python train.py --n_layer=14 --d_model=384 --n_head=3 --n_kv_head=3 --head_dim=128 --d_mlp=1536 --vocab_size=32000 --activation="gelu" --norm="layernorm" --norm_place="pre" --norm_eps=1e-05 --positions="alibi" --qk_norm=false --attn_scale=0.0884 --bias="all" --tie_embeddings=true --parallel_block=false --init="normal" --init_std_qkv=0.0275 --init_std_o=0.00519 --init_std_up=0.0275 --init_std_down=0.00519 --optimizer="muon" --lr=0.00714 --lr_mult_o=2.0 --lr_mult_up=1.18 --beta1=0.95 --lr_head=0.00441 --grad_clip=1.0 --warmup_steps=200 --schedule="wsd" --decay_fraction=1.0 --decay_shape="linear" --final_lr_fraction=0.05 --batch_tokens=[65536, 131072, 196608] --seq_len=256 --doc_mask=true --train_tokens=1060000000 --steps=8846 --dataset="wikipedia_en"
MLP neurons of a small language model. Each row is named by its layer, matrix (up: input weights; down: output weights) and neuron, and shows model dimensions 304-367. Each number is 50 + 15 x the weight over its row's rms, rounded and kept within 0 to 99.
After each neuron's rows, "fires in" lists the words (lower case) most often at its 100 highest values on Wikipedia text that the model never trained on.

L2.up182:38 67 55 35 68 62 62 54 60 50 52 42 44 56 48 41 22 51 72 36 45 65 60 50 47 39 61 60 24 76 47 63 57 57 51 50 37 56 52 29 37 32 33 47 48 40 70 54 61 51 61 62 28 34 79 60 62 25 49 33 50 72 68 33
L2.down182:55 45 25 81 55 31 70 38 45 68 61 48 48 36 80 59 42 45 49 69 37 52 69 48 21 61 34 67 51 25 35 52 64 23 51 36 22 47 45 81 52 25 62 54 74 39 38 64 83 25 58 45 44 38 50 16 47 62 36 56 45 44 51 72
fires in: "special", "general", "part", "member", "of", "the"

L6.up1200:51 68 38 62 60 49 47 50 51 75 57 51 65 49 43 34 45 56 57 25 59 42 49 44 64 64 50 40 53 49 68 55 58 89 49 45 25 30 65 28 38 16 34 37 48 35 44 52 29 50 48 65 50 31 48 45 31 56 61 32 62 61 36 57
L6.down1200:65 52 40 41 64 55 61 43 59 36 59 65 42 31 40 41 63 42 45 32 43 80 71 45 85 11 68 60 61 42 27 48 84 50 71 21 25 52 74 80 35 46 51 57 62 59 70 56 56 25 50 87 70 53 25 21 57 74 32 33 42 45 68 40
fires in: "of", "for", "ferencváros", "to", "d", "braund"

L2.up1185:27 50 67 36 61 51 55 48 90 66 63 64 37 43 67 45 49 36 67 43 51 45 53 52 69 54 46 53 51 54 61 63 28 41 37 48 47 44 53 43 60 66 61 24 58 43 71 53 54 45 74 28 40 65 32 44 61 56 38 37 71 41 39 46
L2.down1185:60 66 64 35 57 38 14 29 36 47 35 53 47 64 42 56 63 29 37 72 56 56 60 45 42 28 42 47 29 46 40 53 38 49 70 49 99 55 69 75 31 25 56 50 52 41 78 35 34 57 45 29 43 31 56 80 45 50 67 46 41 48 44 50
fires in: "which", "and", "who", "ca", "or"

L4.up151:38 31 18 39 43 38 62 49 39 72 27 54 62 49 44 64 43 36 23 76 46 39 66 56 55 63 58 48 40 62 71 78 75 60 97 61 61 61 71 04 33 33 67 73 45 47 49 43 18 61 71 86 76 27 26 54 65 31 39 58 39 55 42 67
L4.down151:29 53 48 46 33 41 29 52 62 47 76 52 41 16 62 36 32 34 72 44 62 65 57 51 49 54 56 61 63 48 56 72 63 57 78 60 44 35 39 58 58 51 38 50 58 41 62 58 57 43 26 40 52 54 40 82 69 18 28 50 55 54 39 57
fires in: "to", "died", "since", "that", "until", "in"

L2.up898:46 99 64 84 81 60 57 23 40 58 73 53 67 44 55 66 50 60 50 63 48 30 41 77 19 39 39 72 74 39 51 72 23 28 64 57 71 53 37 48 62 63 51 57 29 48 69 31 45 38 58 33 55 58 38 43 52 49 40 42 36 48 31 39
L2.down898:57 36 26 58 48 80 75 21 41 46 61 50 70 26 30 64 53 67 52 53 44 62 65 35 70 48 50 74 75 44 59 48 31 76 29 39 58 56 59 62 72 34 49 39 49 39 53 83 61 51 43 65 50 47 60 53 43 43 17 72 42 79 49 49
fires in: "they", "world", "most", "european"

L4.up1244:54 42 77 69 56 56 68 63 49 60 61 48 63 17 39 57 23 47 44 58 47 76 69 57 66 66 49 60 60 74 47 51 65 57 44 33 28 76 18 57 65 42 54 63 31 59 80 61 41 37 79 50 33 50 41 40 62 68 59 38 66 55 52 76
L4.down1244:19 51 30 45 61 29 74 60 56 47 47 43 62 64 60 38 55 60 53 40 46 47 43 20 25 44 17 55 51 43 21 55 49 53 54 41 28 52 44 48 50 40 53 66 43 61 51 43 62 37 48 61 70 53 30 35 29 34 48 73 21 62 44 55
fires in: "to", "t", "not", "of", "19th"

L6.up552:80 54 43 65 44 82 59 65 42 65 55 37 47 49 53 68 54 43 15 60 33 77 60 55 33 48 47 49 80 66 75 74 54 54 54 47 36 51 44 48 48 36 54 25 50 56 48 35 53 67 43 69 54 52 61 71 53 61 63 32 77 50 32 55
L6.down552:28 32 75 62 65 47 53 45 43 53 28 55 18 36 36 37 42 27 46 56 53 65 41 70 60 59 34 54 70 54 86 30 37 48 46 23 50 40 57 25 74 43 59 38 50 64 37 57 31 61 82 38 72 32 66 14 20 48 56 59 55 29 37 67
fires in: "of", "his", "t", "federer"

L6.up579:56 15 49 22 61 48 49 62 68 44 32 70 45 49 66 51 30 56 47 46 68 50 50 46 73 35 89 45 42 55 35 43 47 55 42 31 63 59 52 35 24 26 47 68 48 43 58 43 39 27 44 68 32 36 44 28 60 44 89 72 59 61 98 65
L6.down579:39 69 29 64 36 61 25 53 55 47 62 49 43 55 34 39 56 69 56 55 55 28 61 51 40 67 67 47 39 41 51 54 49 84 57 77 39 58 73 66 47 81 71 50 34 43 78 34 51 58 26 54 80 75 37 84 47 24 48 75 45 50 46 64
fires in: "of", "for", "one", "by", "to", "at"

L4.up558:51 50 71 64 63 53 52 44 36 49 31 42 50 11 78 68 45 52 44 48 34 52 36 30 43 47 32 64 61 61 07 45 56 51 51 56 61 48 35 57 68 28 61 40 34 64 43 52 50 35 49 30 36 57 47 49 47 49 48 61 50 87 68 40
L4.down558:38 51 29 51 39 39 70 50 41 27 61 29 66 37 24 47 45 47 57 19 56 64 40 40 51 60 17 43 52 54 57 55 57 65 52 79 43 46 61 37 49 51 68 33 15 37 55 49 54 62 36 84 41 67 43 69 49 51 39 63 69 42 25 51
fires in: "the", "it", "their"

L2.up389:79 55 61 10 62 65 51 63 55 69 36 49 18 43 65 78 40 34 27 41 47 64 33 58 33 34 40 48 59 52 22 35 44 64 67 46 45 47 36 43 17 52 42 79 73 52 46 52 60 55 21 48 35 65 52 43 60 47 52 56 77 48 62 48
L2.down389:63 38 45 41 56 53 69 65 37 56 38 60 17 54 52 46 78 60 34 32 77 36 24 77 90 29 31 50 41 26 63 44 63 28 36 55 58 55 15 55 73 54 46 43 39 45 55 46 80 63 55 66 66 49 31 61 62 37 45 10 36 55 63 32
fires in: "two", "three", "of", "these", "five"

L7.up257:30 31 63 31 45 22 36 61 65 69 29 30 51 67 49 54 93 25 30 65 46 55 44 57 38 52 47 45 55 46 54 47 54 50 46 72 43 46 28 39 76 67 31 43 68 62 60 40 71 50 42 62 51 68 73 64 77 40 33 48 63 56 44 34
L7.down257:62 81 61 82 25 48 32 66 23 46 44 56 67 49 44 42 57 65 62 53 21 41 56 38 59 51 39 54 64 61 45 77 31 39 36 85 54 66 41 51 33 59 25 57 59 49 64 81 62 33 39 76 21 63 52 50 55 44 45 46 33 53 85 69
fires in: "of", "the", "s", "those", "three"

L6.up1321:32 70 73 58 60 63 66 70 31 90 32 53 62 76 56 63 25 62 50 54 63 65 37 31 40 50 56 70 52 44 60 61 43 58 12 47 53 73 42 61 46 52 53 26 32 66 27 37 60 40 59 64 56 40 46 58 20 57 61 43 51 75 44 43
L6.down1321:48 50 59 63 33 53 55 46 69 49 51 55 66 61 51 78 46 19 52 52 24 53 53 56 37 40 37 50 40 43 35 64 39 38 71 57 46 68 58 66 83 53 60 44 44 62 63 48 60 40 50 40 55 34 60 71 22 30 75 83 32 55 48 35
fires in: "0", "one", "my", "silver", "naked"

L4.up950:36 28 56 29 57 34 40 32 80 16 49 33 37 73 46 52 36 63 77 44 50 44 67 41 62 38 40 67 55 50 21 52 64 22 38 56 64 43 58 27 64 69 58 42 55 21 70 39 54 41 59 53 75 57 69 48 56 26 72 46 45 41 54 38
L4.down950:45 34 48 61 49 56 57 44 48 74 76 59 46 37 66 85 47 44 34 74 35 32 52 61 41 59 72 33 60 29 53 58 12 58 68 24 44 55 51 47 49 40 44 26 39 68 62 49 41 86 44 42 56 48 55 62 54 50 33 26 45 37 85 63
fires in: "one", "that", "of", "such", "for", "if"

L4.up252:58 45 42 45 23 56 58 60 43 35 79 29 56 49 25 62 32 70 48 31 46 33 38 62 61 54 67 44 76 37 57 61 54 44 52 57 54 54 18 62 38 40 53 85 56 37 34 66 46 59 80 66 51 64 38 48 59 50 36 15 34 72 37 60
L4.down252:42 57 75 59 50 29 51 45 57 76 38 23 50 49 58 49 56 47 78 26 51 09 17 37 63 17 44 52 41 22 41 41 47 61 63 70 49 61 53 65 57 48 74 31 23 70 66 37 43 63 40 73 38 48 33 47 41 63 45 37 55 52 39 71
fires in: "to", "of", "turnout", "elected"

L7.up742:51 34 49 45 22 67 67 49 47 43 49 37 80 73 66 49 28 49 56 72 47 57 46 81 80 49 45 43 61 31 55 15 83 22 54 52 63 44 35 48 85 40 51 27 65 35 36 52 39 45 76 47 51 67 68 30 48 53 52 42 30 39 71 62
L7.down742:37 48 44 59 49 51 58 02 46 60 49 41 74 68 56 53 30 75 68 40 45 67 46 52 41 68 48 49 57 34 46 70 56 65 48 57 67 79 51 58 16 55 61 48 58 68 48 62 39 33 22 35 47 31 46 57 56 74 58 76 42 61 15 62
fires in: "on", "of"

L6.up346:39 86 54 26 25 49 56 46 54 33 54 53 49 43 39 53 59 41 67 49 21 51 73 25 60 57 59 61 48 60 42 51 88 36 50 49 41 57 62 43 25 76 62 68 39 65 55 60 61 45 51 41 65 42 35 71 32 50 55 60 55 57 28 59
L6.down346:46 24 48 63 67 64 46 54 48 24 73 50 66 50 70 37 38 47 43 50 42 48 50 50 40 41 42 43 56 48 67 64 57 77 25 49 51 40 79 54 51 37 26 24 56 52 32 55 39 25 44 61 16 35 33 58 52 63 40 33 18 23 47 59
fires in: "elected", "election", "votes", "than", "cup", "positions"

L4.up1272:24 37 60 51 51 59 56 35 55 47 31 24 32 44 57 62 24 19 69 25 54 35 42 62 33 70 53 48 59 32 37 53 33 59 61 39 67 67 61 36 35 45 66 60 46 78 50 62 45 34 44 31 43 39 44 37 67 59 75 32 51 49 39 33
L4.down1272:79 51 61 56 44 38 47 58 66 52 46 58 49 83 42 55 63 39 13 62 71 77 58 62 49 42 62 34 63 54 53 35 65 29 44 45 37 56 50 33 37 55 65 37 73 31 45 09 49 54 50 52 68 64 53 50 51 42 23 59 60 53 48 56
fires in: "of", "that", "in", "award"

L7.up741:61 40 55 44 28 28 61 53 51 67 35 51 51 42 66 57 39 66 70 30 54 52 52 32 50 50 35 72 43 28 65 45 43 47 37 45 53 49 71 59 92 42 45 66 53 82 65 38 33 62 44 24 43 53 69 41 53 57 48 20 55 59 26 52
L7.down741:52 49 27 43 56 44 37 45 30 57 52 47 57 48 36 41 61 61 47 44 48 74 27 46 37 45 41 26 51 65 39 54 29 57 59 35 50 63 56 58 46 55 40 29 64 61 33 63 32 26 77 37 91 37 44 38 68 47 82 56 45 63 45 60
fires in: "to", "not", "can"

L7.up1406:38 58 59 42 53 42 77 26 42 46 40 27 43 52 29 68 62 58 43 35 22 47 55 52 47 28 50 75 32 58 32 44 24 65 83 64 26 31 41 76 25 61 59 43 39 51 59 46 50 57 35 48 85 43 39 34 24 59 30 69 53 81 31 42
L7.down1406:28 51 69 56 28 67 34 43 48 45 43 64 47 52 77 35 52 51 40 14 59 44 36 28 39 40 42 61 53 48 75 77 62 23 32 58 50 61 65 35 90 49 43 41 43 64 29 66 61 35 79 37 57 60 39 31 57 62 20 24 63 55 41 56
fires in: "with", "under", "by", "john", "jack", "to"

L4.up1365:65 51 71 40 58 58 51 45 69 50 54 60 63 76 62 93 46 49 63 78 62 53 59 27 61 39 46 42 48 40 17 55 54 24 58 65 51 65 48 35 54 64 67 49 40 67 67 42 46 32 45 50 36 42 60 47 62 45 53 61 30 63 50 44
L4.down1365:67 48 53 70 70 02 15 41 42 57 50 47 25 44 29 57 66 58 70 65 60 49 51 56 63 49 44 58 48 32 78 59 16 90 40 12 31 59 57 48 43 25 76 27 58 36 63 54 49 54 59 60 69 65 50 41 65 37 51 63 59 27 41 57
fires in: "years", "age", "way", "place", "year", "of"

L2.up1534:51 64 66 39 56 50 49 40 54 46 66 48 33 44 26 46 33 49 57 26 31 30 68 27 55 57 62 61 35 52 38 50 32 66 41 58 38 42 89 35 74 39 42 65 48 57 14 56 53 58 48 46 49 65 54 29 58 64 50 22 51 70 37 49
L2.down1534:45 76 41 55 51 65 59 81 47 54 57 41 56 46 34 48 43 66 30 48 42 55 47 20 59 67 40 25 69 38 53 70 54 30 78 77 44 60 14 60 33 33 65 30 53 24 45 14 82 69 52 59 57 41 40 47 53 54 63 58 41 43 54 45
fires in: "to", "and"

L7.up333:62 40 30 45 80 42 73 63 49 31 76 62 41 56 45 49 72 67 42 31 52 48 81 56 74 37 56 47 55 50 47 69 74 42 48 57 46 41 44 39 39 45 43 48 50 58 58 64 57 49 28 36 67 71 26 75 60 64 19 26 41 49 31 57
L7.down333:29 63 47 48 69 81 59 34 61 63 36 23 50 55 57 44 62 74 53 38 26 59 23 40 38 25 61 57 54 48 51 46 26 34 62 72 66 24 50 50 36 55 51 34 07 53 41 26 47 62 64 57 41 18 75 26 36 45 80 76 41 39 52 31
fires in: "and", "of", "is", "was", "been"

L6.up339:66 21 40 10 46 70 49 84 51 37 33 59 31 35 61 24 35 50 19 70 65 71 58 45 43 59 54 74 21 50 61 65 52 40 55 67 85 48 54 43 50 40 39 79 25 48 31 51 31 51 61 70 39 45 72 64 69 43 40 61 62 34 34 44
L6.down339:51 33 42 39 70 58 60 65 44 47 52 66 41 02 78 26 65 71 59 47 61 58 50 64 35 58 49 42 23 35 41 63 54 40 44 47 66 50 49 34 77 43 76 62 21 39 34 56 46 53 67 49 65 80 65 74 67 44 43 62 56 52 49 45
fires in: "of", "in", "to", "out", "for"

L6.up90:46 45 58 34 67 39 69 60 64 60 60 70 41 84 50 37 72 45 40 39 69 60 93 44 58 44 55 70 18 49 53 37 52 60 45 62 58 31 64 16 55 48 54 51 61 68 70 54 49 56 32 50 74 52 57 71 29 51 44 36 52 35 71 43
L6.down90:58 32 51 49 63 52 38 47 37 44 50 41 64 44 63 43 64 54 57 61 44 36 55 45 66 44 53 38 57 66 50 65 64 60 36 60 76 46 56 11 46 52 54 51 40 48 62 28 61 35 51 70 52 68 57 43 66 35 46 87 47 44 54 36
fires in: "of"

L4.up200:43 70 39 25 38 29 37 62 82 45 30 58 36 65 40 45 49 64 50 76 57 74 63 37 43 54 60 31 27 28 43 58 73 66 38 54 51 44 66 31 45 54 57 49 58 42 44 73 79 22 73 56 44 23 65 51 56 62 57 74 68 04 65 46
L4.down200:48 43 59 40 58 62 55 34 71 40 52 63 64 63 29 51 54 44 60 28 62 34 19 71 65 53 37 62 34 63 76 37 65 55 85 54 53 57 58 18 38 56 37 50 19 51 52 40 48 46 54 37 48 55 35 54 55 56 52 53 32 57 36 67
fires in: "on", "in", "up", "to"

L2.up1162:37 60 36 54 44 73 55 65 41 62 58 39 44 37 36 47 69 70 62 58 51 74 44 40 53 69 22 35 39 23 39 76 45 53 28 45 35 35 49 41 59 52 31 31 40 74 56 50 75 64 58 55 28 85 59 49 47 32 60 67 42 60 45 39
L2.down1162:37 45 80 14 45 24 65 45 56 67 47 52 21 56 33 64 52 63 39 45 18 78 40 41 71 55 71 48 51 55 56 32 57 56 50 33 47 54 53 28 60 44 44 57 51 29 23 76 42 55 60 48 45 19 15 28 54 37 35 61 61 44 27 61
fires in: "out", "than", "like", "down", "back"

L7.up85:30 50 46 70 26 84 57 29 61 81 58 35 42 69 52 34 40 63 39 37 67 67 58 57 70 20 29 32 57 52 57 29 62 34 47 77 55 51 57 25 52 66 40 53 69 72 33 57 55 50 65 61 52 48 27 43 61 68 98 52 66 21 66 46
L7.down85:56 51 62 50 43 63 42 54 35 50 73 37 30 51 66 72 50 58 47 41 20 44 30 66 61 54 49 42 46 32 53 45 38 60 78 57 01 34 41 56 44 53 45 69 39 44 91 61 53 29 32 07 37 68 46 53 37 49 44 40 83 49 51 56
fires in: "for", "from", "on", "to", "of"

L6.up569:63 56 74 65 45 68 54 52 69 63 64 44 25 33 35 58 40 47 28 44 57 47 41 75 65 50 54 38 39 37 55 90 67 51 48 61 64 45 41 36 49 42 57 69 17 69 60 72 62 67 64 65 45 55 59 49 49 55 45 36 40 50 60 63
L6.down569:47 53 18 40 28 32 52 43 28 53 59 63 51 50 45 60 55 27 67 65 45 70 78 45 34 53 44 42 57 61 56 55 42 45 67 57 62 38 52 61 56 57 70 57 45 32 35 63 64 76 47 33 55 51 43 41 29 62 55 50 61 72 73 08
fires in: "of", "that", "for", "to", "after"

L2.up475:50 44 58 50 30 24 60 73 65 47 66 56 54 62 55 91 53 82 59 66 32 50 33 55 50 32 46 48 60 70 34 50 65 31 39 59 80 52 64 35 48 49 41 43 54 52 27 49 52 45 71 42 33 29 69 36 81 71 69 33 49 52 71 60
L2.down475:25 38 37 41 87 56 53 27 56 37 35 37 40 63 60 57 63 62 58 50 44 37 60 62 52 50 25 41 27 65 58 68 65 34 40 38 10 54 39 63 67 58 63 69 64 67 33 38 32 58 35 45 47 59 57 38 44 24 49 41 34 67 61 69
fires in: "county", "year", "years", "state", "season"

L4.up902:39 29 30 52 53 55 58 60 70 26 63 14 50 32 34 47 30 69 13 38 67 74 33 48 46 48 44 37 42 63 46 34 51 50 46 62 41 24 73 35 58 60 42 38 57 46 55 34 53 30 63 43 58 73 48 52 47 65 57 37 36 48 56 63
L4.down902:51 72 61 57 57 45 27 51 41 56 55 70 31 62 46 36 59 60 83 60 60 50 67 68 58 49 54 25 77 25 42 43 30 53 21 39 69 78 52 69 15 47 48 48 44 65 68 45 60 70 29 66 25 54 41 41 51 29 58 41 67 21 33 61
fires in: "to", "also", "it", "of", "known", "called"

L4.up736:56 28 72 47 26 63 53 71 82 36 35 68 38 45 53 35 37 77 68 51 43 62 48 56 40 77 61 69 38 64 23 64 30 41 61 53 58 32 53 35 29 63 58 30 60 58 45 81 39 18 20 33 52 71 45 44 48 61 15 21 48 71 40 48
L4.down736:55 52 42 55 71 43 63 54 53 57 56 65 74 49 37 77 80 24 57 40 38 53 55 55 58 19 56 58 79 70 62 56 49 60 45 59 55 59 44 32 61 55 46 70 23 45 61 40 43 73 52 71 27 36 60 49 48 72 44 67 40 72 62 31
fires in: "and", "that", "who", "or"

L4.up751:19 62 52 73 46 43 37 48 59 54 28 30 38 38 29 44 49 60 57 64 37 35 24 40 61 28 29 51 34 29 53 58 60 48 23 44 84 44 51 19 38 54 66 25 43 37 52 42 48 62 46 89 73 68 66 51 51 35 43 48 43 39 18 43
L4.down751:60 62 52 37 63 49 61 60 40 53 54 58 37 48 95 62 56 33 71 36 47 58 40 71 58 52 68 42 73 43 44 51 41 56 65 83 23 60 40 58 53 55 30 63 42 58 43 63 48 48 47 21 45 42 35 42 49 63 72 45 33 72 60 83
fires in: "this", "that", "for", "which", "there", "also"

L4.up856:25 43 48 47 45 45 75 61 20 66 67 40 51 74 32 40 22 62 48 50 59 67 40 17 42 54 52 42 42 49 56 27 65 48 74 69 51 71 65 61 40 68 48 45 66 62 44 61 38 47 32 30 47 50 47 63 46 57 76 62 77 61 58 65
L4.down856:45 39 51 69 53 49 59 55 59 43 48 58 51 46 51 33 46 45 91 48 29 14 87 57 56 33 58 39 70 38 64 66 38 54 58 27 57 45 54 79 43 48 73 39 12 32 64 16 52 40 43 24 61 15 44 37 39 40 68 48 13 57 77 74
fires in: "of", "well", "after", "in", "from", "for"

L6.up835:55 51 46 48 49 16 52 38 54 41 50 55 37 51 37 35 60 49 42 62 60 33 44 52 50 22 26 36 56 73 37 43 53 74 60 45 39 63 49 60 72 57 39 38 08 56 50 52 63 69 50 69 62 37 29 48 65 41 44 45 21 53 62 41
L6.down835:72 64 42 43 43 62 63 67 53 34 55 59 33 65 50 52 57 48 59 45 53 63 54 80 37 47 57 66 49 43 74 53 42 83 36 67 71 91 70 36 49 75 52 54 46 30 41 48 61 46 36 71 52 22 45 17 49 74 62 36 65 50 67 47
fires in: "of", "many", "are", "these", "other", "those"

L2.up1155:60 48 61 47 36 56 54 55 51 35 40 58 56 58 31 19 47 33 72 68 23 81 82 66 40 59 30 65 26 60 45 28 46 31 21 43 40 31 67 40 29 54 19 66 72 57 62 42 44 54 20 14 54 59 64 18 41 73 54 42 40 33 33 52
L2.down1155:33 47 50 19 33 49 76 70 47 65 50 67 69 43 63 46 17 42 69 62 36 50 47 71 81 56 71 65 49 40 55 42 43 48 44 05 82 39 40 71 51 54 32 39 41 34 48 55 64 55 61 66 36 26 72 42 62 53 37 62 67 56 40 81
fires in: "on", "than", "part", "of", "to"

L4.up235:48 36 44 51 53 59 53 51 62 49 39 32 33 38 42 42 53 54 46 58 35 39 38 62 47 47 61 55 57 46 59 78 59 78 86 40 37 52 53 43 40 30 39 39 55 47 82 52 71 51 58 66 43 50 53 54 39 29 39 65 51 36 22 51
L4.down235:57 65 61 63 72 59 38 37 24 62 56 46 48 59 49 61 44 56 41 29 48 51 45 32 65 23 45 33 43 45 63 28 36 39 32 71 86 75 29 37 44 78 52 34 32 36 49 34 56 10 48 66 48 42 53 50 48 54 34 52 50 57 69 54
fires in: "to", "as", "at", "in", "according", "by"

L7.up1520:34 63 59 29 58 55 58 76 43 42 41 47 73 41 61 51 41 48 46 50 77 49 49 40 63 58 54 33 61 36 58 71 33 70 25 52 56 66 40 62 44 60 36 34 45 80 83 77 51 50 59 74 39 52 58 60 51 33 53 40 77 66 38 58
L7.down1520:47 49 53 45 34 74 42 54 67 45 39 35 54 54 53 70 49 51 56 58 36 59 30 67 42 48 37 35 55 42 50 73 43 34 83 75 48 51 59 40 69 63 40 38 34 48 43 50 41 28 46 59 69 54 46 54 35 46 72 65 25 43 44 50
fires in: "this", "following", "another", "s"

L6.up645:70 46 32 59 66 52 41 58 32 54 43 52 48 52 44 62 62 25 50 61 20 21 51 41 58 33 58 45 29 42 11 81 45 57 54 86 42 53 45 22 53 58 55 55 45 78 57 42 82 53 46 62 42 27 70 42 22 36 36 25 46 68 64 54
L6.down645:47 38 71 52 42 39 44 36 56 47 61 49 53 55 57 17 62 48 47 63 35 54 47 29 44 41 40 59 60 60 77 55 27 67 56 93 54 60 40 61 56 66 32 39 61 57 54 63 53 58 34 95 37 62 63 31 58 60 50 51 50 67 56 53
fires in: "the", "s"

L4.up1232:46 48 33 36 31 60 57 42 48 98 50 65 25 31 61 47 47 41 14 47 92 63 55 53 32 68 34 46 60 42 64 18 53 37 53 57 47 52 30 40 86 74 47 56 48 47 55 57 66 54 61 36 65 64 58 66 72 44 43 40 41 52 36 64
L4.down1232:55 41 67 71 62 34 67 67 72 35 53 46 37 59 43 25 33 44 33 77 51 62 50 66 42 34 61 45 31 63 61 78 32 56 27 26 37 47 55 38 28 63 55 48 45 32 67 42 51 71 29 52 35 57 39 43 61 40 41 65 37 54 27 60
fires in: "of", "to"

L2.up48:51 37 49 62 74 35 53 56 55 41 57 48 49 66 70 64 49 50 33 33 51 29 39 60 53 48 51 69 53 46 39 39 46 60 75 64 31 33 12 27 43 36 56 29 68 37 69 85 62 49 59 58 40 41 39 56 48 44 70 26 44 60 11 37
L2.down48:34 58 47 44 36 60 54 57 38 24 49 55 31 37 38 26 45 38 57 38 55 56 56 47 45 45 43 53 53 37 60 33 59 53 20 34 46 37 38 67 51 71 47 59 85 60 68 19 61 42 53 44 49 58 39 49 52 47 57 56 50 19 65 81
fires in: "with", "as", "to", "of", "although", "despite"

L4.up675:35 39 41 44 41 47 51 46 51 29 66 54 31 67 54 47 24 30 51 49 57 39 58 47 49 42 88 57 56 24 58 32 63 75 47 34 53 86 23 37 56 73 46 33 50 51 31 53 76 55 48 89 50 32 27 51 63 32 52 75 34 55 42 44
L4.down675:30 40 66 80 55 57 49 37 30 43 59 63 64 22 68 36 43 57 56 39 23 45 52 54 61 48 52 55 67 52 44 48 60 31 32 75 58 51 66 47 64 70 54 45 61 70 50 49 49 60 36 63 37 36 55 44 45 36 70 55 41 65 44 50
fires in: "an", "of", "anomia"

L4.up796:37 29 40 50 62 29 11 21 24 54 47 57 29 57 70 19 42 52 49 53 74 77 51 40 26 62 68 46 58 44 54 45 50 44 55 53 59 63 70 29 62 53 53 59 48 57 61 61 64 46 69 73 32 37 73 63 62 54 44 53 33 76 23 33
L4.down796:47 29 58 71 39 55 61 70 50 55 58 90 40 52 33 29 41 42 28 34 56 45 31 35 41 68 69 37 20 39 36 60 74 33 37 51 60 30 34 53 17 50 34 52 07 16 72 58 31 43 22 26 52 55 23 52 79 56 70 49 47 45 57 34
fires in: "of", "in", "to", "that", "on", "with"

L2.up393:68 57 62 37 35 54 73 59 49 53 63 40 28 57 37 42 74 33 47 57 16 39 31 62 17 52 47 61 40 28 28 50 53 81 31 67 39 43 65 62 40 63 66 44 36 59 45 64 38 48 63 64 49 60 49 32 59 59 35 43 43 41 67 67
L2.down393:61 46 73 43 72 38 48 42 46 57 48 78 38 52 43 53 67 52 48 33 31 83 80 74 48 48 66 71 35 46 35 59 49 26 34 46 51 48 76 76 18 67 62 35 33 54 69 26 48 43 50 34 67 67 60 81 42 34 54 39 57 40 38 51
fires in: "yards", "km", "points", "year", "record", "mi"

L6.up666:56 79 50 40 85 83 50 65 73 57 67 52 36 56 66 63 48 47 70 27 48 50 58 86 75 50 60 62 19 33 48 52 47 64 42 90 42 56 63 27 61 82 75 39 71 61 59 36 54 58 35 21 84 36 79 53 56 49 64 38 21 32 63 60
L6.down666:58 50 32 53 64 53 54 45 57 36 43 55 71 59 44 41 24 15 48 55 48 70 44 66 39 42 66 38 28 24 73 83 51 79 33 55 60 32 53 49 37 27 37 13 42 56 50 38 57 19 59 66 56 64 77 38 60 53 60 62 80 45 43 36
fires in: "of", "on"

L2.up1475:36 48 48 25 80 70 66 69 56 49 60 42 16 58 34 69 87 75 37 29 76 51 68 59 53 50 67 58 59 56 59 48 38 44 52 69 61 83 38 45 57 53 60 54 44 41 60 52 50 54 27 68 61 59 44 47 20 57 43 41 31 38 28 51
L2.down1475:25 52 48 37 51 52 60 62 67 73 51 71 71 35 51 18 34 55 25 47 40 59 56 54 51 49 26 42 37 61 52 49 78 50 51 68 57 43 49 32 44 48 24 46 63 71 50 41 36 38 58 70 48 73 63 52 42 54 35 34 72 64 46 38
fires in: "later", "several", "early", "to", "late", "of"